Weights of a small transformer language model: LayerNorm before each block.
MLP neurons of a small language model. Each row is named by its layer, matrix (up: input weights) and neuron, and shows model dimensions 16-111. Each number is 200 + 40 x the weight over its row's rms, rounded and kept within 0 to 999.
Before each neuron's rows, "fires on" lists the tokens most often at its 100 highest values on Wikipedia text that the model never trained on. A number after a token or word is its count.

fires on: "had " 22, "has " 19, "de " 11, "family " 5, ")." 5
L7.up792,197,252,185,193,204,173,194,142,249,188,179,253,157,203,248,214,151,276,259,121,217,183,268,123,169,232,145,226,164,228,201,140,146,216,230,185,174,185,240,246,219,223,222,48,206,242,105,246,168,230,238,261,167,233,230,197,162,158,226,213,199,198,200,235,190,219,215,309,169,190,236,255,212,185,213,199,252,234,207,243,262,227,189,168,171,189,184,225,215,174,195,232,205,246,182,194

fires on: "28" 14, "–" 9, "born " 8, "left " 8, "received " 6, "ren" 6
L7.up177,207,233,218,122,273,231,163,131,206,223,203,187,188,153,236,188,189,197,223,229,145,226,189,162,208,163,240,135,216,138,157,145,163,216,269,223,193,210,232,220,282,199,139,177,186,186,127,143,172,200,147,221,269,248,210,251,242,188,214,199,136,192,173,271,230,96,205,248,201,185,213,279,211,257,150,230,207,282,200,160,223,207,117,171,159,246,184,222,242,133,151,176,158,169,164,192

fires on: "e " 33, ":" 25, ".\"" 14, "ic " 11, "ew " 5, "ight " 4
L4.up12,177,230,150,214,195,261,183,276,226,268,154,184,233,226,258,163,174,120,127,157,241,187,252,222,185,254,237,215,136,189,229,277,210,212,144,283,159,232,203,206,185,175,194,137,211,181,202,330,187,231,180,181,235,187,254,189,204,222,218,213,225,209,223,181,218,173,133,214,210,154,216,191,246,128,179,201,200,231,185,257,156,207,306,213,204,133,264,180,207,197,215,227,167,143,179,214

fires on: "than " 20, "out " 12, "o " 9, "ake " 7, "own " 6
L5.up823,251,248,215,232,286,238,229,204,214,219,240,261,226,219,269,208,235,201,184,251,193,169,215,240,231,212,210,166,206,163,193,194,270,200,219,241,285,240,249,208,230,211,205,268,257,222,144,358,224,251,179,211,232,243,262,213,233,202,235,231,166,177,196,207,208,160,141,267,216,181,209,220,214,279,209,332,302,212,223,314,211,177,160,214,219,247,279,182,184,190,147,180,197,162,256,281

fires on: ", " 33, "–" 10, "[" 6, "are " 6, "that " 6, "not " 5
L7.up17,172,228,154,152,323,177,183,137,227,190,207,194,178,154,197,175,200,174,221,233,123,181,186,92,194,176,194,166,239,234,139,112,186,205,247,212,183,165,285,203,283,276,164,154,186,191,119,170,194,175,186,262,213,218,154,214,220,206,167,235,197,155,175,259,179,141,178,203,193,146,232,241,194,239,154,200,215,268,242,211,237,164,111,128,188,215,194,231,212,142,162,187,145,170,141,166

fires on: "first " 18, "F " 13, "1 " 9, "US " 8, ".\"" 7, "en " 5
L7.up844,120,198,173,168,206,207,162,139,184,184,171,218,183,252,206,198,165,189,165,184,180,269,209,175,226,222,267,127,284,230,149,156,180,254,232,221,150,175,152,228,235,157,138,145,238,166,195,188,209,169,161,268,259,199,197,240,189,210,242,204,196,199,205,246,280,204,222,232,221,221,277,205,234,169,160,226,139,286,205,141,258,199,199,173,186,260,188,266,246,225,205,236,193,212,178,122

fires on: "\n  " 50, "sel" 16, "ack " 7, "later " 4
L5.up704,280,183,184,173,279,212,187,155,239,206,193,231,214,151,230,226,231,211,227,204,165,178,146,200,246,223,230,156,130,183,189,143,170,182,227,257,262,217,255,183,215,216,242,264,182,212,124,154,197,209,151,218,228,252,282,170,211,233,195,226,149,157,199,188,168,158,203,306,145,159,187,240,231,269,234,292,285,234,154,246,189,204,139,222,216,211,244,159,168,186,102,190,187,156,200,228

fires on: "out " 40, "own " 21, "|---|---" 10, "back" 6
L5.up937,279,182,238,207,289,260,227,141,240,189,220,229,227,170,269,216,247,255,241,227,188,185,205,243,236,236,158,207,174,198,262,168,212,202,226,228,216,198,254,203,241,203,234,250,202,236,139,301,228,255,182,196,222,246,275,192,229,227,204,231,145,171,232,239,203,150,141,256,148,165,214,248,214,276,205,286,286,218,200,306,195,239,145,236,269,251,267,188,185,199,172,168,184,133,247,280

fires on: "]" 19, "including " 13, "end " 11, "oth" 11, "adem" 4
L5.up1007,231,214,149,162,192,231,231,166,175,240,157,235,212,225,181,205,200,230,137,245,183,193,248,193,180,212,307,144,173,169,148,212,239,197,190,278,241,224,180,194,226,218,174,227,265,172,153,341,272,223,188,214,190,175,212,229,194,188,169,220,206,173,231,170,231,226,246,267,245,178,159,201,207,200,162,263,232,242,214,263,211,132,204,204,204,260,239,253,230,241,260,285,189,250,195,274

fires on: "so" 23, "ays " 17, "Li" 13, "\n  " 10, "te " 9, "usin" 4
L5.up301,153,238,155,131,161,179,184,232,178,190,158,212,169,219,205,199,121,156,149,131,145,199,227,141,156,181,216,154,173,202,150,203,176,177,167,244,153,197,262,195,206,196,176,207,172,196,150,367,188,152,219,206,169,178,144,249,144,137,156,197,222,132,142,159,178,176,142,204,243,149,132,213,172,220,219,199,238,217,206,223,202,203,190,125,124,172,200,188,140,188,202,179,132,197,188,219

fires on: "ays " 26, "other " 12, "y " 11, "ade " 9, "atic " 9, "including " 6
L6.up719,171,220,126,180,92,192,192,246,138,221,154,199,207,319,123,177,173,122,140,162,190,205,251,190,171,218,258,170,209,233,140,253,193,217,167,239,196,195,154,208,189,156,182,187,196,148,231,294,191,179,192,216,192,124,145,195,151,193,177,187,256,202,197,156,227,246,191,195,229,158,192,125,190,109,169,198,177,213,206,231,192,181,275,153,200,193,212,231,180,271,308,225,193,183,199,199

fires on: "ad " 22, "gu" 21, "ility " 9, "who " 6, "fin" 6, "sive " 6
L3.up719,204,206,197,156,282,117,175,175,251,218,161,211,189,164,273,192,162,204,175,228,183,230,222,188,190,181,220,202,259,166,219,178,218,183,238,209,149,179,235,180,215,281,123,177,170,226,185,294,255,186,198,215,286,211,201,227,204,184,199,225,218,186,203,278,217,134,136,267,214,184,176,210,174,263,214,179,213,241,213,198,194,193,182,164,217,207,170,269,155,200,163,123,145,159,225,151

fires on: "between " 25, "following " 18, "including " 10, "]" 10, "le " 5, "20 " 4
L5.up703,253,250,155,186,167,196,264,231,180,214,110,257,211,207,195,227,181,166,107,239,209,182,247,192,140,191,242,128,162,190,134,249,215,183,203,262,186,300,208,207,205,211,146,228,240,206,117,296,191,201,212,226,158,175,176,216,188,153,184,204,213,197,188,138,227,195,223,255,279,150,145,185,179,218,168,265,242,230,230,250,171,150,209,166,143,219,239,228,219,254,250,246,174,226,218,317

fires on: "in " 82, "one " 4, "2 " 4
L3.up895,178,218,221,155,163,170,247,176,193,199,202,232,176,177,281,201,131,156,223,180,261,202,225,154,161,230,222,221,166,195,119,134,211,195,219,199,232,199,157,205,194,327,212,213,173,165,196,218,132,182,132,317,301,234,227,227,190,209,174,185,225,250,154,152,188,157,246,208,198,232,225,190,220,206,187,231,145,213,223,168,251,188,246,170,180,223,290,202,275,256,214,180,123,193,133,158

fires on: "in " 88, "th " 6, "ate " 4
L3.up899,201,178,129,158,151,156,240,231,163,191,192,205,203,199,249,228,157,216,177,209,260,167,191,169,187,176,220,280,202,160,175,161,117,215,274,217,236,190,223,173,222,276,249,263,269,236,259,168,236,199,171,260,203,259,213,258,162,181,206,186,237,241,130,78,193,165,216,183,154,197,179,255,237,228,153,236,149,229,258,252,220,263,250,207,251,206,272,187,265,208,195,155,194,238,151,165

fires on: "out " 14, "\n  " 14, "later " 10, "back" 9, "life " 8, "ack " 6
L5.up854,233,178,193,179,289,203,233,152,241,185,238,229,212,144,290,230,226,211,243,246,189,171,178,197,243,214,165,199,170,178,203,150,187,167,209,232,237,191,335,174,216,223,224,240,182,233,127,184,190,213,202,199,214,233,270,199,219,217,209,238,152,138,184,230,179,161,159,247,153,154,197,261,230,269,228,244,283,213,172,262,163,211,113,205,235,227,214,174,177,160,123,155,176,151,209,261

fires on: "– " 29, "ord" 20, "However" 19, "ong " 16
L3.up964,229,199,116,177,215,143,140,133,198,215,156,210,226,193,155,163,98,156,183,247,181,190,206,172,168,161,263,213,244,245,127,185,170,213,204,267,149,136,227,232,237,172,129,191,188,197,213,244,244,124,130,225,249,195,198,164,210,140,150,222,263,288,160,184,223,211,161,241,194,143,186,201,172,208,150,161,159,267,188,191,167,85,203,203,159,189,150,277,211,183,259,214,202,180,120,148

fires on: "age " 37, "dec" 29, "aged " 7, "tional " 6, "ice " 5, "ld" 4
L3.up647,208,259,172,184,227,192,161,219,183,186,172,228,272,207,238,114,172,164,215,135,203,159,186,167,249,147,205,163,165,149,191,181,189,208,155,235,159,176,225,234,215,232,121,214,180,194,163,384,259,194,224,251,248,258,216,247,196,225,233,189,174,259,159,200,187,183,172,227,200,158,151,220,208,221,204,236,198,246,165,258,189,207,133,178,178,176,204,245,181,160,114,140,174,175,160,223

fires on: "cap" 35, "\n\n" 8, "first " 7, "@" 4, "ames " 4, "its " 4
L7.up589,259,256,191,152,159,253,108,156,192,215,153,211,199,287,177,169,206,175,160,205,142,245,202,193,225,248,286,182,137,251,188,191,183,281,201,245,220,205,62,200,255,154,176,193,228,185,214,254,167,181,117,214,255,242,207,165,209,193,233,182,197,224,211,255,244,170,217,256,224,177,224,214,194,135,143,225,179,269,211,231,284,185,245,220,206,219,251,222,188,214,265,230,209,151,223,175

fires on: "1 " 26, "as " 17, "app" 11, "ight " 11, "est " 6
L6.up772,188,296,192,205,222,221,163,155,271,238,187,231,188,227,245,161,184,101,154,169,250,214,221,203,232,179,216,160,257,204,101,155,180,231,233,224,225,243,162,175,190,69,126,168,145,166,181,235,213,222,132,208,279,193,172,263,212,215,208,225,137,261,191,183,243,168,164,252,197,243,236,222,247,181,99,195,149,270,198,207,230,204,199,246,174,245,206,231,264,216,129,217,199,205,150,156

fires on: "sec" 18, "e " 16, "including " 12, "y " 11, "ce " 9, "other " 7
L6.up651,166,207,161,197,90,210,165,239,133,207,141,197,194,311,107,174,187,170,151,150,184,236,233,194,186,218,248,174,215,230,182,238,203,233,180,227,188,189,117,216,207,148,182,184,218,160,240,277,212,155,186,216,193,140,139,195,154,205,199,150,259,199,200,167,229,246,215,175,221,198,217,132,191,116,180,194,148,205,200,190,212,176,266,151,190,172,220,236,189,274,299,224,200,210,205,173

fires on: "," 36, "men" 9, "not " 6, "he " 6, "sec" 5, "tre" 5
L6.up914,171,187,126,174,83,211,222,226,151,256,161,161,196,313,102,180,198,171,150,167,206,210,256,177,163,195,266,131,218,222,132,241,161,181,187,212,212,240,144,209,179,195,202,189,197,155,224,240,163,190,185,169,172,134,128,219,141,182,132,181,257,208,175,149,215,198,198,160,243,225,192,126,177,140,164,196,167,210,216,241,207,209,230,157,165,171,199,231,182,270,292,211,200,197,194,168

fires on: "also " 75, "However" 20, "ad " 4
L3.up388,162,238,197,171,234,165,125,137,230,210,190,200,228,213,228,225,146,182,163,242,146,251,224,193,162,181,239,227,260,257,180,228,190,140,264,257,189,151,159,159,250,225,179,151,216,206,261,301,269,166,118,167,200,181,203,206,177,180,230,229,225,245,217,261,216,196,203,229,237,132,224,211,211,215,183,171,206,236,193,176,249,167,201,251,231,216,219,254,186,191,255,154,209,221,194,79

fires on: "several " 11, "• " 10, "published " 9, "two " 9, "including " 9, "]" 8
L5.up808,258,236,194,182,236,221,200,159,156,211,157,251,222,226,145,165,218,215,157,234,176,196,164,187,188,224,266,188,142,181,192,167,220,235,213,269,163,192,172,214,239,218,165,215,270,189,170,370,244,166,233,186,143,185,215,192,203,188,203,213,181,177,173,233,207,184,251,267,236,133,153,206,157,183,211,274,249,192,225,214,223,130,177,188,177,232,244,177,212,239,274,208,163,157,261,197

fires on: "y " 15, "won " 14, "eti" 10, "other " 8, "one " 6
L6.up910,168,234,144,203,87,186,180,225,132,230,160,214,211,291,127,156,149,135,138,165,176,239,232,187,177,207,281,172,212,233,121,242,193,230,174,228,174,210,118,209,198,110,140,145,193,139,235,265,209,186,199,221,198,132,181,219,116,192,183,184,227,231,217,162,244,241,226,184,233,194,185,152,199,115,178,172,155,216,217,204,215,167,264,171,178,237,216,230,202,242,287,237,214,222,203,182

fires on: "=" 38, "te " 23, "other " 22, "ther " 5, ".\"" 4
L5.up513,172,243,171,191,108,173,174,214,146,207,115,213,200,256,130,186,147,172,128,133,162,240,231,156,160,212,268,162,211,245,160,233,200,231,168,246,134,216,148,211,196,171,160,135,216,150,223,300,210,137,217,232,177,126,182,189,162,171,190,155,237,229,193,171,226,240,247,186,259,212,146,137,194,115,197,190,183,219,245,182,214,176,257,154,146,203,176,223,219,222,274,235,200,246,211,176

fires on: "| " 68, "4" 10, "9" 5
L6.up648,266,210,204,145,224,175,272,232,195,230,87,267,194,180,213,168,223,160,215,245,263,187,192,215,194,187,200,170,184,239,175,227,228,187,218,188,254,183,200,212,277,166,128,228,163,221,183,180,200,168,267,243,253,240,230,212,260,261,118,217,168,288,271,219,177,106,42,252,184,178,249,207,218,218,182,245,183,194,222,201,121,191,200,240,188,205,231,160,197,192,219,235,156,205,190,163

fires on: "mat" 27, "own " 24, "out " 16, "on " 11, "rit" 7, "North " 6
L5.up218,271,208,205,218,304,267,211,129,251,192,182,228,229,180,268,186,250,228,213,238,194,163,203,238,230,227,197,119,178,196,183,156,205,214,247,279,242,196,243,203,261,171,175,220,218,209,141,257,227,237,159,211,239,237,251,207,228,213,215,229,145,183,220,212,209,161,137,259,165,175,245,226,242,259,194,294,265,242,202,313,202,202,143,215,269,257,238,204,191,199,163,180,196,117,235,218

fires on: "not " 47, "langu" 9, "to " 8, "ren" 6, "R " 5, " " 5
L7.up959,131,243,153,193,224,221,225,188,236,255,209,212,210,245,209,149,210,207,163,201,163,161,244,153,183,184,301,156,265,195,95,169,221,221,238,224,217,242,213,229,262,260,157,186,202,137,195,214,184,239,170,259,194,150,137,289,195,218,147,251,180,224,173,214,217,128,206,187,254,198,219,178,184,214,134,226,171,289,248,202,235,195,170,178,160,233,209,270,215,195,232,206,179,186,145,151

fires on: "196" 22, "Co" 17, "District " 15, "one " 6, "December " 5
L6.up673,242,180,137,145,216,192,225,221,199,244,168,143,163,185,233,221,215,98,166,171,160,270,241,227,218,232,171,213,179,234,163,138,227,194,284,206,266,184,257,204,235,242,198,231,202,159,106,161,141,201,213,221,276,167,200,226,155,152,138,178,193,219,230,242,206,194,203,208,204,242,214,184,180,195,143,212,161,250,213,180,263,209,256,273,124,210,198,193,206,211,193,218,115,256,212,108

fires on: "who " 26, "ality " 14, "ana " 14, "r " 12, "ford " 7, "ton " 7
L3.up814,234,183,189,191,199,178,212,157,178,167,226,228,207,128,159,142,213,224,216,213,169,226,155,175,236,205,202,184,231,180,210,195,213,190,239,143,180,161,262,165,213,185,234,237,178,194,146,243,246,199,234,187,182,193,231,202,167,192,152,257,235,132,149,191,146,137,203,137,199,188,124,245,153,210,237,188,176,148,180,211,196,212,115,184,208,204,242,85,124,203,220,117,102,192,202,189

fires on: "al " 17, "y " 13, "other " 12, "till " 8, "' " 7, "atic " 6
L6.up164,169,253,151,211,100,196,213,251,165,233,172,251,203,300,161,180,149,120,127,147,216,200,226,179,189,196,279,148,210,235,97,215,213,215,189,218,194,249,130,191,195,126,153,177,191,168,191,261,188,193,209,257,184,142,180,236,155,188,196,199,213,247,202,132,225,226,243,211,230,190,215,151,204,132,155,204,122,228,202,234,210,180,245,186,169,225,232,233,204,254,250,266,206,241,190,227

fires on: "age " 34, "dec" 29, "ash" 29, "aged " 4
L3.up281,182,282,215,201,263,179,200,211,236,200,175,232,221,198,273,164,174,232,226,189,207,201,236,155,261,186,220,198,195,200,197,181,208,206,208,203,174,197,229,246,226,256,134,192,215,229,165,307,266,213,196,278,269,278,215,251,226,252,248,196,205,279,214,266,231,193,154,271,225,200,182,184,210,276,244,211,188,280,179,225,228,180,187,195,197,212,183,267,184,215,135,170,194,173,210,206

fires on: "known " 13, "about " 11, "forman" 10, "writ" 10, "sident " 5, "sum" 4
L6.up420,195,181,175,182,253,204,118,163,207,185,116,169,237,255,178,182,215,99,167,166,193,162,257,169,225,249,219,175,202,244,172,214,151,252,200,270,187,168,165,235,190,159,157,166,230,193,224,270,198,198,145,260,276,159,217,206,186,254,205,204,217,208,223,206,246,177,151,226,176,221,203,228,232,182,132,225,229,254,243,221,189,190,245,179,233,222,213,220,186,200,236,169,153,140,202,117

fires on: "other " 44, "ion " 15, "ther " 12, "ards " 8, "et " 7, "ister " 5
L4.up1011,175,224,180,211,120,179,211,276,130,167,152,204,223,289,119,208,160,211,119,147,169,248,174,215,210,196,294,190,183,235,202,222,202,233,187,213,186,236,160,171,170,121,196,171,184,154,221,247,236,155,207,208,216,189,196,202,136,235,201,133,195,186,286,172,229,186,259,160,269,214,183,175,183,137,198,174,143,220,205,219,198,268,233,180,157,244,184,181,156,234,144,216,278,220,193,163

fires on: "er " 20, ". " 11, "o " 7, "z " 7, "or " 6, "a " 6
L7.up148,161,201,142,224,200,241,142,140,149,263,197,171,182,217,210,228,146,159,245,217,159,224,225,279,278,222,219,152,266,251,140,188,181,241,259,173,246,224,248,205,259,139,256,129,268,202,172,206,197,246,129,135,135,270,232,213,166,170,189,116,191,246,218,255,172,267,207,223,179,209,199,211,224,154,214,261,156,244,204,156,198,140,231,213,146,247,252,253,242,218,191,203,177,122,237,191

fires on: "ren" 19, "that " 16, "–" 12, "who " 5, "him " 5, "not " 5
L7.up43,152,218,197,166,333,177,205,185,233,211,256,204,195,145,244,172,216,158,221,229,172,179,213,140,205,194,184,174,240,175,160,161,249,181,232,234,212,179,314,222,271,265,181,189,161,185,112,215,222,231,204,269,253,214,211,252,247,230,175,247,224,164,181,252,183,125,180,202,199,166,248,230,205,254,189,205,205,224,212,202,206,207,124,180,204,206,206,207,208,146,121,183,154,178,153,172

fires on: "career" 16, "ture " 13, "ath " 11, "ality " 10, "ack " 9, "tion " 8
L5.up402,234,200,239,199,188,188,225,303,210,178,254,226,149,170,233,193,207,206,212,228,154,248,104,193,202,180,197,150,169,231,195,236,243,154,229,200,260,236,279,179,194,265,217,240,187,266,121,253,119,241,256,221,140,238,263,185,163,136,169,223,269,180,159,227,190,117,221,144,229,139,156,235,197,219,273,277,226,154,194,216,156,255,156,224,146,185,257,92,136,235,171,223,184,220,221,298

fires on: "so" 25, ", " 22, "including " 19, "]" 14, "milli" 10
L5.up302,222,209,189,115,178,213,240,173,190,199,193,222,175,232,234,229,177,256,182,257,137,215,231,160,224,226,243,185,180,193,137,183,187,162,212,186,200,174,215,207,239,207,248,225,227,199,141,247,248,176,289,228,134,182,269,237,168,167,159,222,201,162,197,196,211,224,240,231,254,153,138,214,173,213,215,259,256,213,217,232,232,153,184,171,158,234,223,237,190,225,224,254,182,230,225,262

fires on: "ade " 16, "including " 10, "not " 10, "," 9, "sident " 8, "Total " 8
L6.up285,172,226,146,173,89,216,184,198,148,229,147,188,197,313,117,172,182,157,139,161,181,236,243,176,188,204,276,150,241,223,114,231,175,223,185,233,182,214,131,225,229,152,156,167,221,136,224,297,182,172,183,219,194,129,148,209,156,195,171,190,242,199,189,184,257,208,202,167,244,193,192,130,194,121,154,218,159,241,218,201,211,183,236,131,173,225,211,257,195,255,305,210,184,186,197,190

fires on: "while " 12, "where " 12, "r " 10, "vid" 9, "area " 9
L3.up205,238,212,210,133,232,187,209,115,216,215,227,233,202,156,217,152,246,221,212,217,188,206,175,126,248,199,197,164,230,179,203,160,191,218,233,173,192,177,226,185,234,258,175,173,176,200,214,322,230,197,236,285,223,196,234,231,191,129,185,247,163,192,150,277,183,162,222,234,225,182,151,267,209,250,201,251,234,218,264,157,227,190,155,185,229,179,172,149,153,144,269,139,168,209,243,139

fires on: "or " 49, "a " 30, "one " 4, "to " 4
L4.up124,168,186,177,218,195,144,322,175,190,252,191,214,211,174,221,130,158,135,268,167,193,197,270,159,238,174,161,189,189,224,147,228,195,118,162,219,190,183,195,248,229,289,187,185,254,203,164,218,197,228,177,279,223,195,119,221,226,215,102,188,267,240,211,221,206,188,261,159,129,223,190,193,256,142,151,179,154,204,235,252,212,156,201,123,226,260,184,222,173,311,154,219,159,211,193,166

fires on: "other " 40, "=" 38, "ther " 6
L5.up313,157,235,141,233,109,170,168,246,145,222,128,202,215,259,135,161,150,153,120,133,159,236,249,216,172,227,270,194,203,218,155,273,204,225,143,278,150,204,134,205,182,141,161,139,216,132,240,306,213,166,196,186,194,112,201,190,166,174,191,154,232,236,208,167,241,244,212,179,237,201,146,125,206,122,203,167,188,209,201,219,196,175,282,187,187,216,189,212,203,227,260,259,217,224,203,169

fires on: "ask" 17, "cap" 17, "cent" 8, "@" 5, "tour" 5
L7.up605,242,205,184,166,145,190,122,157,156,135,160,172,167,231,143,185,179,175,168,159,131,225,173,197,194,229,261,234,111,258,251,189,184,235,170,174,152,164,86,172,195,173,224,193,218,193,195,300,154,145,152,176,200,210,187,128,171,157,203,158,165,160,197,191,214,206,219,173,171,153,179,205,154,121,221,180,178,177,186,248,233,162,223,203,223,193,217,190,143,232,238,182,216,178,228,174

fires on: "Bl" 27, "North " 16, "x " 10, "out " 10, "than " 9, "aving " 7
L5.up990,259,255,205,239,287,255,224,163,225,217,174,258,284,208,245,190,244,203,190,234,217,136,173,250,228,247,243,177,156,150,184,167,234,246,216,249,251,247,180,189,235,181,198,251,278,203,174,313,255,228,162,181,225,230,244,200,260,264,247,223,156,202,234,196,180,201,193,263,194,197,221,205,235,234,158,340,265,214,239,348,198,171,191,215,259,266,271,200,227,202,180,229,229,146,251,214

fires on: "during " 33, "ove " 12, "During " 12, "ade " 10, "Loc" 8, "ats " 8
L3.up489,223,195,202,184,112,246,227,191,145,241,239,205,237,225,123,235,230,205,220,188,222,170,195,194,173,223,182,138,107,164,219,217,160,205,164,202,205,255,112,216,181,133,237,217,249,126,214,305,138,178,189,249,129,245,150,160,231,192,252,182,116,172,186,169,205,254,235,216,184,179,198,180,196,147,191,270,192,173,224,191,217,173,225,219,230,151,183,211,214,189,244,185,181,172,197,201

fires on: "they " 14, "al " 13, "1 " 10, "est " 7, "en " 6, "ister " 5
L6.up539,160,266,191,206,181,172,171,191,235,224,188,218,152,244,225,196,148,108,154,182,199,257,248,184,224,190,198,152,291,241,95,139,204,213,220,192,200,214,184,212,236,104,136,139,185,170,187,199,211,163,166,285,253,180,166,229,197,185,252,189,159,224,167,203,247,245,187,228,205,225,241,204,225,194,132,155,124,255,206,151,238,163,197,167,188,240,178,245,255,198,146,223,202,248,175,155

fires on: "ister " 11, "can " 10, "aged " 9, "public " 9, "1 " 9, "named " 7
L6.up560,168,254,210,174,170,221,144,124,216,232,172,207,167,231,197,200,176,183,158,197,180,261,224,189,225,176,257,134,294,184,106,137,180,238,216,219,177,188,160,226,267,140,86,154,207,149,209,229,210,173,136,263,255,177,149,225,208,192,241,197,151,198,177,258,275,187,192,230,194,218,236,193,232,189,153,211,141,281,213,120,269,192,176,181,178,259,190,259,245,183,170,183,198,202,170,135

fires on: "% " 34, ") " 15, "place " 13, "school " 5, "state " 4, "team " 4
L3.up607,170,218,218,203,220,64,175,139,296,185,156,214,201,202,218,239,199,208,176,190,224,211,178,200,187,274,224,211,319,176,226,194,225,224,243,223,231,181,197,241,189,192,173,228,197,206,179,183,196,202,199,259,196,220,147,171,211,191,210,241,204,230,195,243,134,203,133,212,205,176,96,192,178,176,152,209,226,202,283,151,249,208,204,202,130,188,144,203,187,152,172,197,191,264,235,224

fires on: "out " 36, "\n  " 23, "191" 9, "later " 7, "ever " 5
L5.up816,228,191,210,212,305,214,223,195,253,203,244,232,227,142,284,212,225,217,241,253,209,168,224,210,255,230,148,225,183,166,221,158,208,185,226,243,226,206,300,174,250,221,242,247,201,234,144,198,170,228,195,183,221,235,249,200,229,216,224,243,162,150,195,258,181,141,123,236,169,166,236,259,220,252,219,284,297,209,179,273,199,241,128,205,237,196,254,172,187,160,116,168,166,116,229,264

fires on: "mat" 25, "than " 17, "• " 13, "sou" 8, "out " 7
L5.up63,277,240,223,253,272,246,180,159,242,185,175,213,210,207,285,203,222,189,207,176,204,181,180,244,207,250,165,151,176,191,237,159,225,199,228,219,207,193,198,180,217,201,167,225,233,221,124,442,182,242,191,225,229,233,257,187,220,197,239,220,131,216,217,184,206,168,151,274,176,176,202,245,202,260,208,309,291,225,193,300,189,198,192,205,251,223,258,171,206,192,152,204,171,153,240,284

fires on: "other " 16, "ank" 13, "ath " 12, "ever" 9, "ore " 8, "tion " 7
L5.up351,219,203,163,162,184,206,195,276,223,185,164,202,193,223,229,188,165,189,173,228,161,246,231,194,175,193,246,165,185,251,164,270,214,180,210,322,215,217,265,153,224,201,172,240,161,207,156,336,194,224,218,218,192,197,192,221,152,130,199,218,271,129,174,212,208,164,135,176,258,130,174,207,220,243,207,207,264,219,179,212,202,214,229,193,136,184,284,159,153,224,198,196,187,207,178,258

fires on: "open" 22, "adem" 20, "published " 12, "about " 11, "known " 5, "ces " 5
L6.up259,207,219,170,165,269,149,142,124,245,186,167,212,236,189,260,213,172,68,217,216,169,168,282,162,229,237,201,201,235,239,128,186,187,248,218,236,204,144,216,239,229,155,136,174,228,209,172,211,234,225,134,288,302,182,235,223,182,237,210,243,214,192,201,216,248,206,160,256,185,207,217,238,238,236,123,151,220,278,242,214,199,147,202,169,219,258,218,235,223,147,222,204,129,181,190,175

fires on: ":" 57, "view" 7, "following " 6, "e " 6, "te " 5
L4.up433,163,226,185,190,236,261,155,284,245,249,177,193,250,242,223,212,164,123,167,169,293,169,260,196,166,285,255,227,201,276,204,254,206,212,178,301,190,229,212,238,162,152,206,108,202,179,217,266,237,217,155,218,243,165,211,261,154,213,193,235,236,224,201,188,247,242,144,246,259,204,201,208,252,170,154,188,174,246,206,215,158,170,292,241,186,163,229,234,251,267,203,265,191,226,179,199

fires on: "l " 34, "dec" 29, "stri" 12
L3.up435,216,289,140,213,287,102,149,172,202,178,152,214,234,141,202,165,177,172,185,153,196,182,194,145,245,210,203,188,145,169,170,153,192,204,232,167,157,133,229,212,163,186,124,181,185,184,165,277,226,183,168,221,269,306,219,221,211,180,217,199,132,253,143,228,175,176,165,248,199,135,162,196,147,187,236,164,197,244,204,224,220,191,177,171,169,166,239,191,200,203,167,150,171,146,177,127

fires on: "–" 54, "not " 7, "through " 6, "ren" 6, "this " 4
L7.up857,129,249,167,167,221,194,201,196,209,233,200,211,201,180,227,177,173,156,178,200,158,178,206,137,205,177,248,108,245,131,116,171,192,220,219,253,189,242,269,224,250,213,124,164,166,176,131,171,174,188,183,269,257,207,181,254,239,215,203,219,211,195,154,243,217,104,192,247,209,162,215,196,216,225,165,242,187,268,233,167,208,224,154,148,164,220,177,230,215,154,163,159,150,161,178,168

fires on: "os " 22, "when " 21, "ce" 21, "ana " 12, "vid" 10, "r " 7
L3.up741,202,181,199,205,186,184,242,185,177,156,225,223,251,185,136,151,249,230,169,254,196,210,204,131,237,198,205,224,250,205,185,177,189,213,232,164,185,163,194,241,248,214,217,236,217,178,228,255,269,198,245,239,176,177,193,235,173,187,150,196,267,177,162,224,202,198,226,167,265,232,167,224,179,251,214,197,197,166,254,179,225,141,138,153,224,218,195,193,114,217,295,185,121,254,169,123

fires on: "other " 17, "ade " 15, "y " 14, "Total " 11, "ce " 7, "popul" 6
L6.up369,178,214,161,205,98,207,166,234,105,220,135,198,217,299,128,164,178,158,151,150,195,249,231,206,200,220,278,165,214,205,133,231,184,230,179,255,162,211,128,203,209,125,160,169,228,139,239,280,186,174,187,225,212,132,162,204,175,197,217,167,225,194,208,187,273,224,220,188,221,192,187,129,187,108,183,239,161,219,197,206,210,188,251,155,194,220,210,241,217,263,279,223,196,189,205,187

fires on: "| " 57, "." 17, "'" 4, ".\"" 4
L4.up340,195,220,208,146,186,187,256,210,227,198,123,202,246,276,182,199,125,180,164,256,216,165,201,187,108,213,247,178,174,219,163,212,190,252,211,207,252,130,240,224,242,156,139,115,223,235,262,142,195,208,204,205,241,244,231,145,239,206,200,237,190,237,242,218,189,149,161,222,131,172,277,325,110,208,167,195,211,264,249,159,194,187,222,285,158,118,191,171,228,136,264,270,211,232,152,174